Part of a small language model's weights: 8 layers, LayerNorm before each block.
MLP neurons of a small language model. Each row is named by its layer, matrix (up: input weights; down: output weights) and neuron, and shows model dimensions 512-703. Each number is 128 + 32 x the weight over its row's rms, rounded and kept within 0 to 255. Numbers have three digits each.
After each neuron's rows, "fires on" lists the tokens most often at its 100 highest values on Wikipedia text that the model never trained on.

L2.up416:130108135097158116090135104121127139119106122122136166126157149106142137171041135136122118151149126103143092145127144066125096160085162148114154164116114118162088150179141111138127080114091136166127055132102144110115114132137163110098150081125149089132129129112106088132143179159099167068067098142077138160079093130116067114181092087145128111145165077137174182110128154091151168158080085141123145167142126137135063124170105100181177164089126096143129114126137096098060186134125080148125158142135114150084153126162131102120144127133109124120117101073136115101072082148142126116
L2.down416:140159144106073125128076164107181137110164154130078158096121072131128044200187106179031126132097140084111140157113114153112109089162124076123115090146122098099107181028113125166168163154141152101125153065148100173141157147146112119107104134113075160120148136158136088104135105116142188206103117149167142104103115107077100126132112124117112133183074138147160145103155161134147132120132149078185127185166113140055147116127167128084160115121134125123139131162152110084153067109085089142121100101121138096129169101094191122133101188144120109134122159126145104144118114117064120086
fires on: ".", "c", " after", ":", " from"

L2.up48:151109104058171134110121110108127070117148122125139155158125125133120121073126122070126173184141132180164140086138148116120143154141140085161113178164124108174126141117129132170119103052137135086205173185074116108128102132167161185109089155110140123070120096085058119130119200109133158120166182111069078120135115149101135142157118185132166128082144147140117120143119154094120161133051143102100125151085126138142074161138085088083183157148150139162129139142121129130186168093082145152124065133098099180075114149110129150164118146193094129094173092126163129182122065072104128165
L2.down48:149108085144134116195106097152148122082138116125149092072136167121095172122067154162104120086115131110080102166173122134071070170161146152107128108099137120078142152130146129113182112109179097066090164154129144099076106099112103175163132109145135090206118093087128139105118124160145083101169108165124119125148166126087127154132102144203097205091150148153198135193100076150165128191117124161119111112101173172164147178166143170127143138141193151129078109112081110150185104165111112139122134187167165105150134145136133127063118117159111134111121081099097102118066127174116022100
fires on: " do", " did", "o", "ri", " does", "j"

L2.up1506:084131116101078126098129107027149107136127136139179104121150169146141143186091060155125134169129077124158113120046129087061131120120097142144106143151119102133140152106144078134118129164132124139063115130034123107105124138125143131161109094164137115101188118170125135157139130103118112082047149178177166172139123120122137148127114169090090130123106152132152149164161139080136154136121112106159092121130096135129110107103103106147125073163095103074134159142157163175117107124150111134151156157146139144124152147094115124171112146124117043119115168148105118089133145136098133072
L2.down1506:119110156148149157135153140120088107127082188079057183149140095114082092128137160153104158152153144072116182066160121107175138134126101066159148149131133138172089131047119115115108128162155123132155105040170074133161147107132153207145130158071118157087029149104111129124089084178117129092174167069110110077129129140058120138108125131111107164149147119152130110128160088137200082133197114147084147170145126132176084143144151128213153146159065163111151122136160088129174153132143109096110112101124111157134091148137131073168132105097192141185088110179154088120091143089109159113
fires on: "r", "im", "am", "ri", "om"

L2.up232:165144128139055112125148129176124093075135053104130102120115154130207104115187127095146110108177105132134095138118189114165151127079175097136125125151150057175106094123160072154133059157127150151116086094145104110120160119104098123115083159126144083127089186114110139191050145081128131187164120102124152123150096114172151096098107108110134122197137090112148128129125095203116098096180109165094129125150201108157125162142064070074135091104102135077136183121125146136109110121104141125181187118109073035118128155131150168094152111070083170105053091187153145151156139142147124116
L2.down232:114086168104122135112117128086124117117156109134132103092164084109147089136175141095185180116122140137142080141134085123118109086126133158165122089137129120139168175131176153152139148112130108092089128151152147065184154156117127105116118121095208155133132150121127168151038183082112134103146172134100131071109134137164157126155069100110098057151109152147113139122101163120155143149125169141059101088133081100150134141095096094156130166100136049176131163117133155086122145103079107158126152131090162105084130129148141062106133094121153107110119208119165138086143140069148073118
fires on: " for", " is", "ru", " free"

L2.up337:165173197116129142071115113127153059137110107152092087116153133104160113122117135105119162114146096190104144130156068187085115147110151097084110138102123173121197121130165100120149130173133094121150121140094115143119151147101101133147119113097162072114120122114131087122171139123080161146103155072079106138172237102111111125116132187110119068083126118113123127129135155154056114113154094180094152119103126072065126102176074087135135114120165152152159091191145101148130164153140167166148120145140123118144126070092108124136153133114099115119094059138076118126133135149095117150
L2.down337:215101205099149101117097121145152073121147152141137103119122165128197077126102081201129170092134082164121163141102053127131201136208184142188115123079083091168160136116139143130167150075183152167107121117135117142176157135112088139152111069117055139100159138136199097118152152125108133113092099067094099121140069143137203111134132074126145085137153177127164108113186166068118117115133052142116052117126128103075082148073092150171116169129184129115143151085140137128121176143152093133205172153170152166182133157114168110118123107110056140132168111186097140132082186096095130132
fires on: " \"", "ol", "l", "s", "Ex"

L2.up739:088183081166054142107114116144123094113113098124136097056188120112059144043133126088178143176116151116123147107144094114142122080119119137072115105201102135142102176119122100117069076112197109122114169158056148117094158158134123145103100131080159174064182112037157198122150102106114154080091066158197103151134175157177095103153146118165161160106176078146113129047131150074099104115130134135097141131125145149146154147143103150110120086149125164143250129088108073135182142138159179095110117061175188067126077142089056137121158093068082132110136107121071130071086081119134136096
L2.down739:183168095102087120204125144103159149177174170087116112167077150113122167156123158162123093114144130144143154147091203181044113129109116103133074140100137127139144141094154113137123167137080107130133085095148110054156176126083171148159138121166123108124098074234124152113134093068145118123122142143088094128186138112094143106117099079107072120190146169173157071198138120129083175123141100111092120095170147127093068124110082191161109160142051096118165174144117104124106179125122158124131078145142150083087144143200184164060187082182158129093099161113139106128094121124151173195
fires on: " ra", " so", "ie", "u", "ri", " tre"

L2.up2390:110064080109141104123155076185102144103137120111156157116174109096154095151139135090194141048117109149158180074149083153103122156174128153153121200173120115096130066101141084085146089140154095137164140169078079158083133097107194126147175124111102103138127121105140109085155157164148086132116091134127099157143141137154160143172088151140100062148131136184185171106142141092050142131080107078151160083129103201186102100098097159167205151157058165128117126184107117124133108141081160081120109115094139098083098086097152092086138158115106076138134128183131140036116115120113138151
L2.down2390:125102110142196097094128101140104146137128186152184121073132108059157126145146103135149157129136160100161154105115104133134107111108126076072162126148138131114130133142110137099161107100128161128116164100091147167112131128135155111104214131110105140151096105167119124157123132136141180107135151107120112121143170097162057151100080108128132115140165119161133117137123183148124105135155107073181062125157150138135090151130168099140145166100156126134147063149151129142121146089159197113122139099103166089167137101067149158128143097087074131137155104134172068105105091125116093121
fires on: " St", " st", "St", "st"

L2.up129:151074124137153131134185188120125198063171152127101151136127109088163107137102078124109150198176143107154154097142116143106155089113104117074153101103100155130163161170136136098097180159141095154121120120122185131132145069110135112141108117169124144136134095083109144017107148104150160136125135176100170110131118150130109181107145167125081175143113134129083102124114095168117157135070109125143121099127149187126127143155180142130095091157077158119099097143105082140141125140109141101156139153111136148078130115116168148110087107142154116106112082142091108138062135093129073173
L2.down129:181139093072136117161082121156126120098170061141066131027135156128159058176117105117145102131159164055133117079143128124117151134158130123128170144109111119107164177101128079164186103098167145104091117131163116145170130079160058170091101107117183199116100137135143173122205135150181129156097135115145138141152113134081109125127115151165125132153104086206117132086128135097147115143100139103172169080150106145105160143152132136167123080098132064118114101099176156124148137112141171111145157149120108146200086166125161152097084138137140168113108125113116133113063097113138094155
fires on: " head", " body", " hand", " arm", " foot", " ground"

L2.up2359:180071128048181077181071107128175119145179131192149076121090121121077163122080111111176138154099194063168127142133108126133116196120164167153096121196102156149067168107120155083135117144154149099123110119119082176150175143147096087156110168075125094122137121130136121152137063131111067110110148159097132214093114128091210121107121126088069089189135125142107190145124103105103122155077098088140135094138131147132130112125163131178159169108147088147170125099109134096144163078116150074095097160111115122163200097118118065108145102105085177132186146182097067076100087100168121123
L2.down2359:157142098148107095148100105159138118105068098137172121120188119128163145119115150145076177021118150125167136109139134151104157100149148117139150131132122132179160091155081104146138041120152098156156179096066079067181125160080136123129166138098153100132141101125115084134119128131072147121105062087082108106152173117194119109205150184157178150175115094103169112105180122134098136097151141122194119120103121084178087160133114146131079086133135117057127143114084121122093128163134113113134176126149134116183100121109085173112168110134223134091107117107179135109208115126090071150
fires on: "an", "in", "n", " by", "as", "ic"

L2.up836:117151117182054149151117155093073149081144104069122112135130086076138063166098154118133104109073151139072134133106114083118116147153176150115152185111135126160086121163167073210183116205171126118126129111101128110111119149080124144087117138134134121102149117108145132156131151134132167066100139178201052131118190136100106073089116135134050115140092160140119113155073100097153099099153104104089098124077110166103134136137172066197091186112151100083210095129142143116127127161122162110092159107150183166127135176154149147088093154123080131120185120127189071116125107097129160140
L2.down836:136151124144135134114109144117080163204158113111192166151145120135123134145160162153130085155146150087081132135117148177171074131143081091119160102135138096165124122155099113083144161095129168147093097116130081125095103124138086131103131102080126075114130154066141131137107130072116125164114126140145126050177139124142141120128133117118143124080145101169180110072140112122078108123124206108093101157135172076170135132150099098177093096113103098088103113121185142105187136144123145112157141149042142120109124148121135163176134123189145040109076074130131063164146163167133072148
fires on: "O", "B", "D", "H", "CH"

L2.up898:187085132143141136193149078175093164100155143157141088134132114118146150140141124061158154136158145157117090123160103155130076120134105138070163147134123135141103155159136136097137158144136078167073088156096126093065093149118103111180094087195160147157094134139142117137196159107172127133214087144114170160100173121156124179059088092115147081170134143072078185130094159090093139077102137081091156154153110155176106156113141120085173173101135149172180119118149072094120048088133085104073107127121156096114202101177168168179114133192127139107123109123061164105142124154139165126
L2.down898:165154131135170071169092101151101112110113152085131169079110110111090164156164141120145124119114078151130173117136111084095132151126168170107112090075098124098155119106130124118115143145105161127113139157114109123132120142123101138118175128175144108116143223129176061143136142113156130137104090113157126069110143140068220148115197110055110100104129129151104084162091116123110188121119092175097168091144105111090116144127132095142174071103192125096152087119132161169161100125133103115113139164133137131142095135121154110116131170144132171119105069135183151128157179110084112115
fires on: ":", "\n", " (", " is"

L2.up646:099097120083170109141094155129190154121118148083125155114156176160181136097077136101144111182163139088148140085117097074102129125073085124162134177161130140148136163163136153137184137174149151108100095135149145107137125184125162125151125164138142058140116102137089128096150130098182124113106106159140101141105130132098138129186105140123136178138130130165152146134091096141085142141098122136070136129163196063187096159094110052106094130114187166125057144119124147158144164175165113151109114042119101168097136112095132073149129105153072169129100123136154095111107106213098093139
L2.down646:141153124148209133179138117188133106120193148137178146127102100123104170158178177165123195100114053155109160163137155164136101153160143156122060159093120069035156131092145073071123137113120136093099066125177157157151071115081149120121112069161119217157086169154144156189175141087211128095068100116167129065150148046090079157144157108092153123109094161145167139090221113046132099142099118108151125113113127140076097126135124157139182083115080110168087145155116154146120156137134136146117138174132176152088168167118134110151108178135213104112150132121177101158180118143139138106
fires on: " do", "ro", "ren", " to", " does", " did"

L2.up2681:121103137151137140054123188125155126058093134164142163119091127111115118112074095164112087130140214135194111103187176086120122068088111102159071134185141145134150084179131199073139134148160091128098124109116109158138128124178083142126140157115098139134177119100089122084142141121142094118130156126154076158154182210121159124087133087181079116163147082084188101111065152137156043193151098143165114138101140165137135107156128154127165158110139128124156133123122197131069111164183099134131143211117122112087139116081191082176149193196116165095138168110154109164102194126107142163
L2.down2681:147142166147137107136101129166153104165095088117058146160111137112156185147142091126148123138066104140158117118166115076137115143110075123147147096118106153081097119122158064147158095138117096201124157146127221110098130131100098131174171142132171084180112113197168112139139130089107075133117183119156121130116150123126130134094133151166058177083072139057111084111149130083161104120118129072157126097107095149090154114115116144104140139099129109085137123142122098129134141163107090084083131074100108146140102114101144168130084152069120146198095134154081140117129065079178122081
fires on: "3", "1", "4", "erg", "aps", "ap"

L2.up351:171134106102079088091103057160085098097091117122180114137123146139163112170124098154115106163095072111069159122157060147143128114157170170093135103127150163128137138104134166102149093080150088131123081130152133156176101107190098094124193153140121083095155109172133149134117161159103201092104185175093094193133131072189155112172084091135093117142119138202173140091125188115135148205089129150070093125135102092083085163119131085124232157171129124095099141129119143082104103145165046128161108134182109108153146107127092116115139140161173123112116178110158155141108072130127070155
L2.down351:132119134151127075123033129155177161210111118139113144154133107130163158153076037169064129235166092103102161180110073109129101169121106119136140127179080108128099067103113054092110117101121128114137130154117125146140150136094183161167133144091185199164146145170148090152142138075178133162114112072086064133079084152115162100109076134130126169161133136097131133124164094149165084075169097107182060161144133044085158122084063100135137082065163104136154150176179116142150171132127106106162116129087104111124162166076136124157137133106084161119133129076161095124101115133118113091
fires on: " well", ".", " .", " although", " non"

L2.up1596:131124141073132182147146095120158134163169120135145141079164172170141078139127092053068148085135102129159105126131098090149127122134130096142112120148087085128132176101177135136158100197141132077163123117146116149138160069174134140113139112161109116118115154171130177136159126123116101109171112051147116115079160093156165148130145126106101170139143124169139134140154135131117118097138110108138063126089121133141150109115156080099109164075164108118104062084099172089115135148163141105049154147169097137177131155189107119161078072148153119126091151163139096120136120118116144121
L2.down1596:122139128079164108123183110184104133145102142146051147135137147112164154161129150092116172142092173142124107100078121170166051111189069155162093133196112088077087132124077133114134120089126112086148094165119142094166135134169156110109099067175130154073138066125154103116123135178178141139162149144058120145120118161153109100166173139143133117063117159149139143134114142117119126134102101131084126109129172119125127117151048110188137105156148142152194113129107109098117124163169175076140122167067111124126153085067121154096166078151117077151126109109083101154183123121178128103
fires on: " ", "ar", "or", " in", "i"